config.yaml
num_key_value_heads: 4
hidden_act: "geglu"
positions: "rope"
bias: "none"
init_std_up: 0.0331
lr_mult_o: 3.0
lr_head: 0.00459
MLP neurons of a small language model. Each row is named by its layer, matrix (gate and up: input weights; down: output weights) and neuron, and shows model dimensions 0-127. Each number is 500 + 50 x the weight over its row's rms, rounded and kept within 0 to 999. Numbers have three digits each. A neuron's up and down rows have the sign that makes its largest values positive.
After each neuron's rows, "fires before" lists the tokens most often just after its 100 highest values on Wikipedia text that the model never trained on. A number after a token or word is its count.

L9.gate560:472460499554502595379447441528430411577449544552585551480486497467503586487513455606422533440460464385462461477490427518391458409480528507454469473358461527462454491537445572544486441457518589525525448525509543441427502460534541535453509487508466484509539530505498412488532557417443543502485529505429624498534486558514495612530489532457531473459541508506524499539547518469494483563500
L9.up560:563533505459511601451490525490388552522440506566471544574455549549534593513469449435393522527400469560509531453361542555566534472474506509529510589508527460421472515571484516501449435550531384494487501484554477497540481499584523473555449438493406472551523619595443439537533557542500528446540536445517418495445572582470530572451417520472487507543496475523506503510457512425420485535382
L9.down560:397576508494471446471551585542606507523492560578494430516585530519578535516453489631605558545513560459545471514545603410553423502518475585539524519518540527553452466470423446419536418463575511544524488522513498600490502576633491488524403427540490536519455482391545489422564559526461536523465505465505571477543512493527479479481474467472490407452487533487502604452544431539514438581490
fires before: " of" 31, "\n" 25, "," 7, " and" 7

L6.gate132:612471507540425584518481554406457570467582479427498501434517413483499601486503388541502525404446487551489484543495514475541487470535505446495520529574512478510485537546547570568505421456512432397501547525479514478645514486501476485424524533514581424516496616547461482534505452469533522416465506490590514530436500493472525528435479515511407543527505502395438563366546475456568508502494
L6.up132:433502426362472479403510594533520478529509480441483516464491561417518434463547578507641484556629527480529576428482527548478541525443403426536462534454474517575494448490465513493528542587549492498458507527533477499496499523535616456554514496473501472493458593433518585467483532504531481558458510467545563602538458441446490488530450466514508419450525463507480543595520510583493460517549
L6.down132:535434515538492466499442516431543485563615467463434447487531466473450557452494442494538438430507554465467466526547503503520542511552458537429509537622462457595498540443451557495505453454489430472530510548450479493530481518505522601457506449536562510519601532567464381566433494579509495418525467443534457482472530489459538519424517456555471512534552521446543544445456490510556586528450
fires before: "," 34, "." 17, " and" 5, " |" 5, " II" 4

L9.gate258:530485489436586450501533566496484591513527415485455407475463477446482599512511426480459432488502521443522562484565512441494525448474546457504546523530461474494482508496555620439502480488545434495558515535490423505423508527524485485521442494455523493532430551503528541536406493503449575431557479437519532481465503435460583483420426618478457481549579507455448434488572489529534398473544
L9.up258:556546567453473535364504438480509521565521491514495514554654529482526475500435479428581430507497538549573577371502466448434513495494428548472474541474537559520604552554464411561544464480520530518522515535440420579518526508487473493535538511496538539579482410562563464561525578505471489476485517488570531438554444454543461405458531503515502525458448546482474554523518408480507518467465
L9.down258:545515507478551532479440405512497416534500437484461605464451427398508455541488424480540482524444499541579502407540497492476487583482598499488423443478566523465504452411558487438445576549504463454462512415483375495573468473481499445491521556591431486517506538546470456540657487516512449544482448540433505395569484513534609462486450494475549516496468573551530560504535490437552427503471
fires before: "-" 26, " |" 24, " 1" 5, " Sep" 4

L4.gate367:441455590512566494528427475492493549498432486506552550510515535392416537476489521534456529524582550537488490494489515518487447577534507463473472427577537581447505489403559533576578528561506528511499518566546512457483520447452574451595478494445361484456598540560575506526528506493466458525541456483513606446404570498487595502507579507531531494498629534513513409500447412559507523511480
L4.up367:548511476546433532536586520431491479503509487476509563500471436496416558486441577615463496453457480499525522508575477519499459525471523428556489445475400473567406527433432524526478564523536534574487452509445597453528393420503526528468540450445492478455477483498564516564491408538437465436504480460495511509499588497465392509566599453516517449558535401505515492498524508541528473523442
L4.down367:463558461463492451484504483544566488538605421506554473442507488441554457527511495454455500342485485550472469556576547423487402509496523565520520507551480423511508485459397573508497598572449524607514556517591530542544522635550546424524480460475521545424485536520589422528497431530494520516496429512510490539586499520512506507473477412549471451482438484408482556541486422446499616497550
fires before: " |" 40, "–" 11, "2" 4, "," 4

L4.gate535:522433497568467566421486542453480516561505458467494574415504501409556451539586447462450463540401433448532541519526389533512541517557466504458472468499550419560544414450507591465466500537504472490469548591494598503490531477596558522394524495477514568466491506521519603507381543500496469515436495426544440444522462539609489448539485632475478450454519526477437499507528551427573473484519
L4.up535:451468474385490587459393446507491422537458498503509525458531455538503571468537417462446480468503513525607439523455484576482522437505505507507435491519545500520484471581515498438467434491468508526560479465471492504541504527475429521441468501515533571502477517421523453523570515515428526629471499560580582535431541457549448567529410422460509522591464495509427512458555507584556456477590
L4.down535:465578569426500565496542536388458478444478551484421539444531526568517585528513578495486467517426569539510478461493431547629529554538537545610490440474496544467514425492498618517507525525488578467519552512567616491409503564506461498621374496569473515379492446483468527483499498482445565597519498528682467429594475515504440569516491417463553495479474501441501494560557480483536525504535
fires before: "\n" 36, "  " 13, " N" 6

L2.gate452:547438433430571534484426498503501489553468498626497490528477542474517530507477375545395546523433436493469482533437482506519495295413469528493459471484540462608493546503519509518512479494532487516536494500497536500419457482497463494495486571520544508432499526491489455485535537548461518581501473484479524484442481511534475524473491491465519446537485520509495487483458359607498463541511
L2.up452:526375488458515453437444505568437542577525542577466474610495525479511458442514522560474498512513464543558535518498490514556372363400518533494388450514432449569518460472488439541520500565504462482506509528500445494453486560427478461462509478477436506364490499419476517569510531512506432609483467516462498522444480496477460451530479456528472409517420524542498436580523392515478474452503
L2.down452:558427605457522484519597517484441522513539551523446467643485632611455438444523612459508529528444513435508529427500504420559419432531542488582467510558447580498541433471436450518518501468536451459576488588558544486478493541494525487575502486501452472535514475482546458502528506415492484510437489407538507464559533557465471460553488433471522478466389572400422445486422480469585547428501
fires before: "\n" 53, "  " 10, " Upload" 4, " 1" 4

L2.gate439:474532514424541460533473476545506496515469518554526617572501494534471500442536475681467492490473522473553500502560492547530433401481525497529503470487562553601528483499536574479469541599593480451504505553514431503402510449496536468499515427518474541453485498509483509454502596568463485597521594441497497534543483529542457512487417477448480547483474473465482492490460422507547487490530
L2.up439:408453532548504507556509558526525461465427530500459488556513533458429494519524527638450548479424508429527503543535543499532527400451518448574466565482575566561508487504516599504448593593536488449521525594531497499481458560494497459438509435509396457506527512489501440538528566540550499637493526472594520500427531532504431452476549569494520452508476486465440525567528388502591516523460
L2.down439:495427482446478578494486529526450540407505502452394454528529468565412456485514669519399524541420513605503485532464538438425521347545485573477371459548526547559560438394486449527462482557595548478512457495473521553544543526505544549510463531473418462573449625526511579541528447533505477504444445397446511454593499539533471604582500468455530495505460503439508540487495402520575476482557
fires before: "\n" 30, "=" 16, "-" 9, " ." 7, "\n\n" 4

L2.gate669:361515437450492460459472562443556447431530513500435499410472441495587535533547486533545517563551519484437464440503503397529421473516519627477464474492534475446465400395441491492511434564568480569509491489487517443492513450504437523412509493454431529470500467572438459490437482428487525455533500582476453550499484591470483511475468417572500496486451508530463498565480595537517360449613
L2.up669:322490517513488454546466550500538457434422492484489508516510442491621541527558440520513444576545437513510418497545475555570508555415493554524439468488478538416484473422467484489516456577565501635488500463461515501491500491502434509474436496434441522507432513487475461465456476526450490354500503544505482470506530482543440527501451451574424454496479537524416594550495583580583398485541
L2.down669:502556565589523558492456516487422509443440446510489442542455496435451520381480475460560467477499452439480538397445431502488493460501553537465476521468602508513565485553343502476465402462514497528504548488550495497413575539392452508484433612474542591433488431579552495571493488519502390606568490545429501585460517466423511482470457562408487463573561532470572531481509477523540540565499
fires before: " |" 47, "%" 7, "3" 4, "–" 4, ")" 4

L4.gate447:513561503442533551464431560449509534477407459545501458450493442523505476477469372559489524511525502478557472520560479480455516398512410556402540423503493475540470474463454435414480546429536571512526497522471594456482458475476538439472470437549447527495472451528482464481527496606547542534500432442608571484437567451447523427538437400539459527573489517559393414505459591479431575505470
L4.up447:526527514440484477506391504428464494416496519474469616547518452511559487467532605545535541483591503498528434523523506643540499477378475529523458451455570390491491485492475491586456523554569530495491444519566467456483430521545435473530560518382520447489483477460506567470502546504507609477482527411550465504461437489553479558525476514373525613523497543446506383513551475550472566505470
L4.down447:444555469467480512472443448456439520547472452476544422483534398425462461462507524507522434458543443613491547442504535501508500534513403481521412453447563480423493515429549477521428509540502514493520519462490449598541604469449549525488465520474443532499632496487426452507511432486546503462448473410525491435510585473534494390597539464538489470520506470438506525556515449537481607449441
fires before: "=" 24, "|" 19, "The" 8, "S" 5

L5.gate135:427534524494485432549502471482466479610562452526500489513497523436533492416432475416565451485477421436473553499567489476469410438498560515464487429498532485562416479401531514611526534514549525480541556510473451494457552497539582477501501465512466588520493478588451496526510462555454525481528597453514514536452444584446518478419581562507475567508547457490453485559495519523546440548417
L5.up135:538499475460410521501412467596451460494561496479505449473520510572456508487537518551586426578497451515483569476453473488478470380494515445452523488491516426446557444512509496590524410529481511549450587579507497501419537502546418555528549464514581448499495488426409551419481473503483492561503583505439494552466546594459449505563512538429528593472566461546597498504439467482581465572531
L5.down135:583560508500504492498535505528490533533472432407589478436524510570503451536529500485375431569424496548468500508509493405482471591531408516505481424434548459507549529561490509543523480473525468538434522520511458500565539498551550521621501569448565501448511462446507426596520463539393460489405464512562418423572436399444568520594468540379484465556510535415591537508490362543587521534469
fires before: " |" 52, "." 6, " season" 5, "," 4

L5.gate31:555474499474463588510557588426515489493461496480415555486511525528470518470470447530516557460470565482513549524485516604393484527502527569397484516520539535446471523598451529349440471556469456466553457476477479496501534471425490453556511516523510563542480459468554484401457590557461487466422577459496410535468538558571471495508546471490480572493536583497431500514465426555501520573486
L5.up31:515482531509374519486456521447548513494428568512447505454502500555436433455439571470493534574477527415443531439512479453550491538419549449512479540447536572471528528449452471541495456493398473448481485497456547474511492585410475416584526538477422517478501579583543507459479570514424502503475598500532492576490507456577510549435583431518504494537555553571491545514424524493584541494517
L5.down31:451528536480463413564542472490526530579559486463528467500452460514454543516530537514437449428508603421482557532472453576541497463511591538511523496432523429484460517549409494563452507560436486520464501509550502480511532498523543518538559505577465538502505563487514510516520497547552530531496544517473433497405580491413540479582547520485507569391533558478519424477468455492517466491553
fires before: "|" 100

L2.gate249:506481455484520534558467444482462501560538447492593446431504434476540485446493503444525429547520555456539472431587531421531502464524499553473517518491553520461581442400538473447540504528470516505463515562522550492535497362500548540460536444550452490521551513543552517492518455519521504473487486464576582439462525454436503520615630446522379456487495551531598565535449411536541480511444
L2.up249:525524482450504539511504495485470560537493455466555493448511418481530516459501469532552529501506488471498484430559440449539472473498587539472514459555465479465513470438538500509479488564438514466513459531483541467601494436510590495460481503586459448464554518518525519491586496522535538466512518514591619450506528508472534549634570457460461494474527514544586569454478414448550414560497
L2.down249:445529524452478517407568488528484566387584480481567514543468401536521539463556536592466393611519554504478464533436480456436504509513547488397462553504529504494556517506555501505526478510531458530505555511467563553536457430483552569541535475500418516377461473536533525579543500525501495548545501477546519622503466479427493459484561468552512477580481407549517532535497354498561494538488
fires before: " |" 67, ":" 7, "s" 5

L11.gate131:434543476439469488491580433432581545446465439577420564423517459564470544513519456456417541501447469505506438429536484520533513504481549542468548528506421496487485552514503560587557542517502473552516480393464610462503485519446457492512520418554350469422495488562481444491537540501442511509472475475490582475459523488546634497521547480594450488460528552510550478471566576480482559452516
L11.up131:476487516459525523526435504462529441474457617545463472412557501599476599509475561610605532508492563472522532517508492529512581593469488488490490528523474485444613499463523556469494472451546515457396531537462502454588468516537530464532476427556589521500470537495495480509444479513530494567465499454542562565438460539542465561654479547518503527498427445520490527577497474513539496527495
L11.down131:518554496531442488437474575502477531589478443428454585469520595492429569493500488481517591448507438480604436441523465476474467501434501571437494382499414437446491459479489527587533509510506578490478478467574450515492553466438466543523483490558521522523463529518488556484469555562511497621567529512559600486530437459521500505428541484558481446490512457474432523472602501423493462464587
fires before: ")" 40, " (" 19, " |" 13, "\n" 9

L2.gate419:506506486518471551457582425511509521522516403508553470425501525500508510506506569503501578527438541481467493419528446521478559503543513557552549428499565537471533497451464525489522451492560561471435530548399457581530474482528524559531428503465517440474460508543496485518442478473437609497527546498446510494496522480460586520534504503458510516480541520514572545524448406453499509599488
L2.up419:567514461438439530474487420506511511533456450557504460477461521499545545490599552565550566527452566514549554468545488570439516482521525471572501503460501524486490483408482499498561472532531482516510612503545498510472492434583456497528474429550498502568431497530462457524455415538425518541531544571436494468507501605423580551604495495474451474566557527504464551451500431540508428579551
L2.down419:512526517492379459539594523574439516498427468495533453436479615498520492544598453478474414484556530413476484587578454464476538516533541554448479485462514513614466531491511606475530448583613479560399548504517565594451463577481430520489479463551466523538492463535519473443496548458469474487418434545439541460475521477552465600442465467438560393544433435524478552520391476525484487525477
fires before: "," 16, "." 16, " and" 11, " in" 10, " of" 7, " from" 4

L6.gate480:491551525484500448593542488491439524559416452451530457539571359446530563526452580516543564445491518549476474554530533453500473472464508543465471602619432561465499486474476581467435567479521433488549484478496566539469514447470537446518529475423590562412521544530458408503567532490476561565540507477447524471499418447529472493476494466550424383580463485438423558547515551505451539555550
L6.up480:434412532508434470470537509492491471521529479498475572571483465445469551534566557569591491401535499506463457522473535466493509542459558460473480470455512483507496481552477503522490471511531460465486522468523548620529521437477497548461506421473391518537510592429410492625493636544506443560574421427474537523494454463437572508454505504504409497504502483547512524514341549401491534571496
L6.down480:480601543497422469553471456541495482516505526477560442449534564529499510470566532535500433465453509513459528505483542514396533470669483461548421495550543584527492446502424576577499414550524451500528538523493519454502432509497582520538486559616531574597556553439582587503568398555428508468411489557455462460582454485495532491524577558530523561507468503482446511559498504483564557411538
fires before: "\n" 48, "=" 29, "\n\n" 21

L5.gate493:469525454489525549482523468440536510429489525485525547414482505519550538530442480600535398530453449591555505596541539440416470426372451481468488483486533511475529500461469426498465499482506516415497489434500475607455440430474429493562428472589422519493404481587426493478516560410535452511509564505499454466342406546431498409536530513563528518608524492550527469494493466602527467523521
L5.up493:439565414489548494490510492448490507512455442480415544480552484503500473512474540626521523383424538453522604471532513403524482491519495591485431496501335535496458452438531458577468490505569464502481502507603496486446563532544475569565501463444529449425536492445661487498526496497533484355514497519384567480540489516515468557434527452438501489532461552460494495524446635526529453479517
L5.down493:566410550499413521501488561513509504598473496560467516511531464495455534573477555462455526493619459504558480462512484436549471422592459543474584465536416551566531565541514542495501528383530482513475540496541566565483506539478375531511453486488540529494473469510553546451561498462481531506553445469443443545474469456621491586516447575512539482479480535511463603486494508525578442469504
fires before: " |" 49, "%" 14, "0" 12, " m" 8

L4.gate506:545526455498455529483505469481559467586386467515494593524464478511408525561473519508531542530522474439540521492433525482494427503468497523409506482501438583526494527573498372428510513524511456542432472446498438506546432490490547505422483571449582554442548475506408494354456576497576554460458548519459405522473500576557512573476450552524524492432460583452502554542485413448483471525475
L4.up506:530533512558376475550467557516512447480409458473451476463502594443566475568442456438440545519418408475568506530490485459538468528559481472453546476448424540568467433492606427577558465536505455448517514539480455549440481437504487484443563457455538597375526573485412517491496499494388579403443566490522433595556534566505522552465482607533431572496472490560458502489475538514509557510609
L4.down506:507387482451479487505421545498514435489411588500617499476473508565522460536456453502565561581506451532620574489544615565529511481524524434520492556512391544486527443521473532480523476464554450569436474472492461473508518468501456507503520430573585533557532464463394389557495516422524459485506486461475477536411565527601556591518559551523475470537437559512631548466478356552543530525516
fires before: " |" 39, "|" 39, "," 7, "." 5

L6.gate571:481495499532593555546470495526448541598473594472476539423534411575499451467511466467612509458466555485459531506514557555466505540549547595498448511558505519537543373551453486420484382486459518505500480536447522481488519481539564497555465507558427555461477554540559538473628493535488530500562438540547469519515563439599504525476510479531564520555460419407458484465515464527440524468512
L6.up571:404481467441474535517513522571490461465520527519456517596447521467436461556507565557533467476487488471474467460482438586430539345389460534506420418413554484446552492476545423614515560645483508537529564470475455505451500508549453522473507491453411492476534490463412554497507500526627472548498490535452501548525439412482457482511561518457513480495427460479470485485497512415471480546424
L6.down571:613589487518523496499529506466466559500574519495474439520463446608456555518514440532645437535500540526516518497515515551527556468524497501507430492540509532470598435419480512522468400466475444420528576502415486466532467492518544509432457447505492469575541520445600517580571475425460519548446498486484562610506490499531459475494501460512552478489459483511403481529518455505431588490463
fires before: "\n\n" 31, "=" 24, " The" 9, " It" 7

L2.gate394:536552495475499481559461500428584481498520568557526423587452486479550401561490430486528530468429484505471472530411552462472419494523507558503488539461537468478499475479477418518545548452533585496519569482529462571424439565468543498513499413565472524502562483568411458515497493543480503354429515517518451377488570517479474476572467489588464486483556512453489467462485635451454627529505
L2.up394:553501546506484471599456588497514538505536590552386506531461510529504458497501504514539508442523535428480509496424493558486429451498485488502529504426544518456479490563499467522498525424437558426522523482498516598540370539511479442494466502543466424508659514646495412444525471451514561439368613478511497482499579453519539477519601516511493579532485516559400499475454497442403587468521
L2.down394:538538479367513414556466521444533421476536464489436383407420494467526471439500500509483565421558426495487505483434542585506418490577578578485491417417426551517490462552545454505487508456502448515501520535392498444570556525477554548531565536584505358522566600492510394376450473582456439460422550511546510536473528611561526436510482497554532572507436503499478529537544481462509497425495
fires before: "|" 53, "olution" 4

L4.gate533:515471498477449582454552504464528501554568548433471469488530433427431571573441549540486533541480458661522506524516546477517440556417496527512448469501472499531455448489427463462488457467535605507550513452522523497487493425449515535397415550447431525516583513490451444501501428501491513524416516440479486554443492447408452529497498522512585508547462468441566476501516437411443548450471
L4.up533:534504460489496523510465535518532504490464502554546517428482533402473495428506461435530527533523553593473503473520511516509451590451480476515547572495484511502454497498539493524477509535517481418480496494438431450472402440467505484574460523408474506612546524504438612450378497553510587603471541521454439494492502531413472546463490625492491538591467530381497445454532499533512602436627
L4.down533:512456589463429458412434471418523499461553537568455468535501605470495557509444419485525485550502506435521526511501458533508511438404608576488547501532461511520514500523462476518450542519506499487455497547440503522534447597554482497470516424495544460538522493440519418437484512542492497489515510495494567460449463493502539543514522512533496461551393454553425572548430547377606578509440
fires before: ";" 37, " |" 22, "\n" 4

L2.gate522:522514478522509572445474503500529437567365460499511517416469490521537515534449506338510527531608458566533527603381487388532525381427491484432504457446393351483511499598401435518495547541500488526473468515449544548442483520552549562497489535447533564430437471484529492452465473614573464502551444467481435449462472512553531488501463532509455466544443487559552440480491527523573528548512
L2.up522:503531444449479521540498463555480497552337451570552518376489455457508571575482490423491467501594428582547566562373452482560489464324531559440527458501452473443501487457426352502496518545503479533502519549468432510482492564518558533472486617491418444501465491522470576424434493587487454492474474558405492463544544549547541462471402552448525516554478532529495411448429516546577479568442
L2.down522:502411532509577531481582548551546513459583539549477513532469475517432472501444521409475477499553455572475580564417511513526504353511520440432535548476538560510545553511517494524526558541494445526450480492565503524477412507483502483539566511469538519453590466461449515424457518409507559592501505434466451514544510517583451448474447449456483441492480426588546496575478543546566423506494
fires before: "." 34, "," 27, "%" 8, " |" 6

L4.gate285:489632490443547438504528516484519441608462561550552517464511475622506510411495527456521470467442427495405541440507390554504352489497550390574556423489516560525413499493446469503446471495452495467530546475539448479490455425573530550437479525487512481523448576562414489430517414583525539530524507491425513489540415489552501489526506470541500514515546533521407495462335505527583557569579
L4.up285:522487514501525433491443433476470527525524481471488498514527441491549505530487475574476439551446476377472550427533459509520480512536419516487465415487588451568483567505456565449471517537566443479415434497467438511439575561572501491529460517476497424520480541516479483483423502404461574476438490557452384531479521455554545479512478492480610536477462416571452472611509570471612527509518
L4.down285:474545552531492479406453458514540484443451447471393482493652525476542468439432447438529446486533440470487519520512431471595473545443455499455470463460517473537464539429538551516579571498473447426484518613485556590494613571523456555581503499464421481432567438509466530474531548458574462485518511550441468529484440466515482652535484560529590550538475463464515502518514454453678432550476
fires before: " |" 77, "." 15, "–" 4

L5.gate349:456475545509528561527437449523589366464588502494578481440532501472468419509575409548498631515457514435610470493378471586468442469559427501497435402549508401546435433420463505538554449560583469586541480490557586506500490472515472494470406477446469527465503525469561507538486603496519575537461538570519463494478571485548465422533416559506544526512410453450509458475480539499522453475517
L5.up349:424530569495461532507515529465426402475497454638529591524484493527517458514566335520441432584409515414490545604496360504453493485514522538463542536590500399540512456504439570503458557465493533572543523498564552414469436475523479539509487567452490489402480501442463527477485578559471474463505453539543512520534478540484442524474464494549483519513507505525470414527538480520541368496490
L5.down349:491527473454486484513530409454436546522481544459518514455549525565504521503550565465443469550420491454506550608516493540519414512450552522487459516475502400448498424541562562578571464548472564533529483541545519405504461452565589612605408528548526483507418590629498508496409473507510549521445531478504508511645455505569458509557441508404518491542522479456460482503484488439543553523479
fires before: "\n" 67, "  " 6, "\n\n" 5

L6.gate214:510560481553496520539507608466616573444593502546438587503552513543464494501466461541521549456481443473441525444562387432505595554526438470597476532559457458605551572509466534493430463465482498543468518469523486576426403520556533514519441450548491527544434414570486621409549512559461548488485542497471466329413461494506488493507510552503571567480473481446489445535518523395594530559480
L6.up214:513580454561484538519537492555566501476548542520530498601464496480521461468593458533570485516476510431551486518481518517545599480489465544524558508510522382553470539561451510534516516435501555374484491412468535502436533444627454470445589514542427433462544479585464491460495572484526507431471414443530440541463469493490614489493465506413583459512544527469538464553550509477597509519562
L6.down214:532539442474479583495437471612537520464512505460551510514419467536481464502489547475567538458440552488554468471447523432595427517509510524501478405466474434543604496522525373512526470508463508500499497506501510544481479519483514545502539556477464487482483495456554485456541561559550543512512511545353608527418593472494456647475546616503488430573551485519487546450396494483575511496521
fires before: " |" 31, " Award" 8, " Energy" 6, "U" 6

L2.gate475:636554452506478467472467550462486423520395533565464472463497415534574521552551534493598494537459463588530497470489432473539487602367460518564496450510462487606520441532478517509465397477526575452560513595484412502500525484465445475488443539566540517478486512459431512463475544426493476501529445495486442498535486470513486508487506485505442591568396476525507460469512445400420561564525
L2.up475:499540498470485464398538539552533513580386484545535538551525342506542451521549667566552489539508449528557455474462467498541507459463555563466504447543469487580575422509472485542494518551513542551553477563489449561495567544517454489468405443459411554431519461487421534474476541504536575523535492484422454551548545467517477483452387536515474431540432471580477501414558502397501514541523
L2.down475:494508504483557518482469646539523493410471494519586444480495508529501530484541591406506519556561511530469537492529438554533488430500458492423495461505436604546510463518437536501447578636495515417495511633436484532470551449435457545480471565468559562533530487535519435440458519436542496459457497485433433505457464545636500559609418543501600412548436469515539490499482492434555473522531
fires before: " |" 68, "." 13, "," 13

L7.gate357:561556446447549443420560482508441596521405579533518545446552573496503471551447471408442388523469498515525559443466500496494460487432613525468451478536456506441488412557509522478463460525484573490483577444401465467522489503473521511513451421483519479527532451450468554466526447536484554521434480442513542543469478534495476546468515492501620535538514518419494506477477523528428486532428
L7.up357:522475542434472458463472477516590518465489456579534472455521489412432534528538450567514573549544485456498515467553547516463533516445595538564482502478480548432527479400468522520495437504506512455523556495534494452376454534475440507538508487503423391607513582491513580521497427509497552630464480479471467500459443529463541519548453581536494539523468412492476555505521514495608556514541
L7.down357:591462471386550460568487499543475545554491484516547562515420521565523467474529453545516472576542487447421432527544477502478477500527481510574432413465530547453575484526506503512474465512579457493500454497487579598544561495487380492505501499483379378598441510464454530414524554475430475456536437512566570513506545440548532552509644550435477584447469591443546522569516406409486512443505
fires before: " |" 48, "-" 10, "\n" 8, " 0" 4, "=" 4

L5.gate38:514554525540438532586400407524506545487526459436526488539534438549376456592408545522443472465450469518503586481488542557508616552470369509492527461525422577467471547529501591427520389474485613477489514454539471477432434448530530498437436459526473509478489464420437492475545503589550579468518546480529508416590546421438498565579492517476518540457500456411547433553538404515602503463477
L5.up38:471506564527594546521491493473534597509588526534528552496430638442426492512478538501566545554460462487474482516508462590458494573386524454542564498522546489474530589483432443536513520457515511475512567515535481494433549431411447440465484556544433443557489481550501471449479352576525501471558540609560435564488479469440468501591556519455468437481445560537552490407460432461608518514492
L5.down38:543475615574505535493506467462479514437497525505533462526515469521576501529477449502487470478485488439627475492474425522560467409457566391532547479543415468437533536495532411451547510470489479436421561551569512533532485515506389436521467431498558481552510545454480527512488476496418538527469485478503583451499535567525422556543518538379430545481482535460368484478492509436518495582513
fires before: "=" 28, "\n\n" 25, " |" 16

L2.gate463:494457536507511550532511479389409536529534483508511473484485566442469508519543473539529456578547498577464386512528494401532418409538434414459440569533409461473445480624440431563480489488482485531562531566459463479451455431478563434484490515484382461475439380554544553454549425514555456554546493467542400488477449472601553532478435613337494464520459477492411557491400450504433464564538
L2.up463:538408475483509556542532448472430555503507430524565543544574516421410469522539526557407461457532382571518409516423484462528521542503492525511519542491451471509521511500470392587485511457515350543483621454512477528460472494466555448490535519486525478470470469550454575492531450471574506583604544461539549478545433462501563435627426549493558459596492540547546477500515483524583512523528
L2.down463:447519433479480458544571437574397528401496504523538521437540449457489448493469449471489478457522540539617535506409545489480563530558525526478544541555465462492493456545561545611456438549465417532461577487456566454476500545518520480499512506414442488517522436436407498522446471495492507554490511484466496581372496575473474492501408542497524468603515512578550454566487506501584527488523
fires before: " |" 34, "." 18, " years" 8, "," 8, " games" 4

L4.gate253:446549432412543529493481452512455456513441444508434535466493548585554455543616430666521492478417410458550531574463469572535472452484517588550513503501557488566504406432526674471462537525531540557567440536482547480434442466539475453563389478432448488547517491452558559463517525467466542531468515507560556458477413489496500450549454447485538457512453563420411416470468512593517495459542
L4.up253:502469534444570639447526449511546484513502563538524523455531507547557452491555472564568422530458532519595457531485490606453584374637448544498387542502520524528527395525461454556459494467500408454435527485468555524502495484553504553525503455488434573436438517404460476576491585497498526574472531534563509591461463542461434470508399485457491505550397406481497451508572468493533455484471
L4.down253:517508559415482603433458543397541458445486499514446563513580521552561428566567638545494528534430599543547477469426436489484543506571531527588465487513464475447501533505514475540531523539510540537588578476557563471408525511508576560577371512519353455540459533551548587481534538535440550555448496390503503472506497529550525596603454402487484532519453461405541463469487488500551553479581
fires before: "\n" 53, " ." 9, "  " 5, " 1" 4

L2.gate201:502480490500470590487558582547471553559447433521500513475517487516556507523522392474471519560469488452455500441486425417436537376457535456627525499524503436541554496491546496526560641542514522497546515558574522538533412497462570426413510492543447506487480515562553494539491504479550530510461535565463423543522400544490383504488411484529513509517462550496520367590493481484439445469459
L2.up201:479522483468576397515514511475445448501576544524496561427472489493413521466472389480466517431448499435518516538460514633533471460436492492478508517603511496506559471531465487496480436555521463495530512495503492496419512488492439486473501470459584441371445505472533493401565581491392417635504459533450454492585526485513437528520465511465547386509495533589441532513454392497560511490544
L2.down201:514544589546498494481497419517415522458552554518508559554535611483537497520476525507532467642514516472522521525469504560530387572450481586554354523499486557481520511547457539514453446377415534471489453374467457525410634583448487529574521471518467521481437503568439507464505516422474524513426543485557513517522564575498524572503593499451538461547511548459538391457523481426525466474439
fires before: " |" 37, "–" 14, "\n" 9, "," 7, " P" 6, ")" 6

L7.gate151:508517528546486436552478559452523441552570484515472512574535445527479469540548486441514502599578463470623632490519466427497535527605519515421470597546599481499491526464466484548504560479538442482457634485437465561461555540464524505532488456503451457495513525479497561499476491532411549571487511553622557518481589527602486417524592527459583399458485472530525526507554572540445478510468
L7.up151:522590496567446542573473543445431455487437500559484390509417475461516453561537471520509465435486528466430509541522436534469537472473469614504512528482481467535381547472494563466495534417484476499525609485561496513551530557535459633543509552423516569507543465493475480495555517551523533444391465452491488497410488485505473569575418497498427467460528517515466476492497491514512618536535
L7.down151:495573493434493432550575522477541425534511464442585550431469498448482454586468551478485507521538497453464455463560465507490505549472559405531494464440488577520524513530472473572439482494550556524586474418600548500478507508551550562526454503489558469518512513476500545499506481464401529565411511461504398559507428566424538503516505603588440511488537462468504542561590551493375529418444
fires before: "|" 45, "," 16, "=" 9, "ent" 4

L6.gate505:393551452503658515497556566610554565445449491548470518514568498384596483554560469516497441513480494575528509480599568526564551498397445518612505534521442460454486557478565538527435567498407470523515392379497520547597476520505426512496478556523505478486463578568474435539473515486500415497524516460485537468510401436543507448564464464530494468552400523505557496569518517512467465519599
L6.up505:428513432497523531427482523511490480523475338558446481456529444528469549447486525463516530498476497490508537499489561452449458485518485431541512510500544478564456554475423452485462465453538472548380556473501597522438453544497486598583534510497460488427481428561442521510538572508419555525465498535483491524516439563550494507517480497560422516529510491497420421567476497460574431534548
L6.down505:501481545538393466423426433448478380552456538397557488526540454491506523431437507499489507459434444550538478427577480370515458545461529580447428453450476606486531453482456522466598515503638561526532582465426494511399524462543459498488480538433502456479475525557470516478505566490530482588443447530520567437461443522499531493575465505402523471523511483464498491453543520431584537559449
fires before: " |" 30, "%" 22, " (" 6, "\n" 6, "-" 5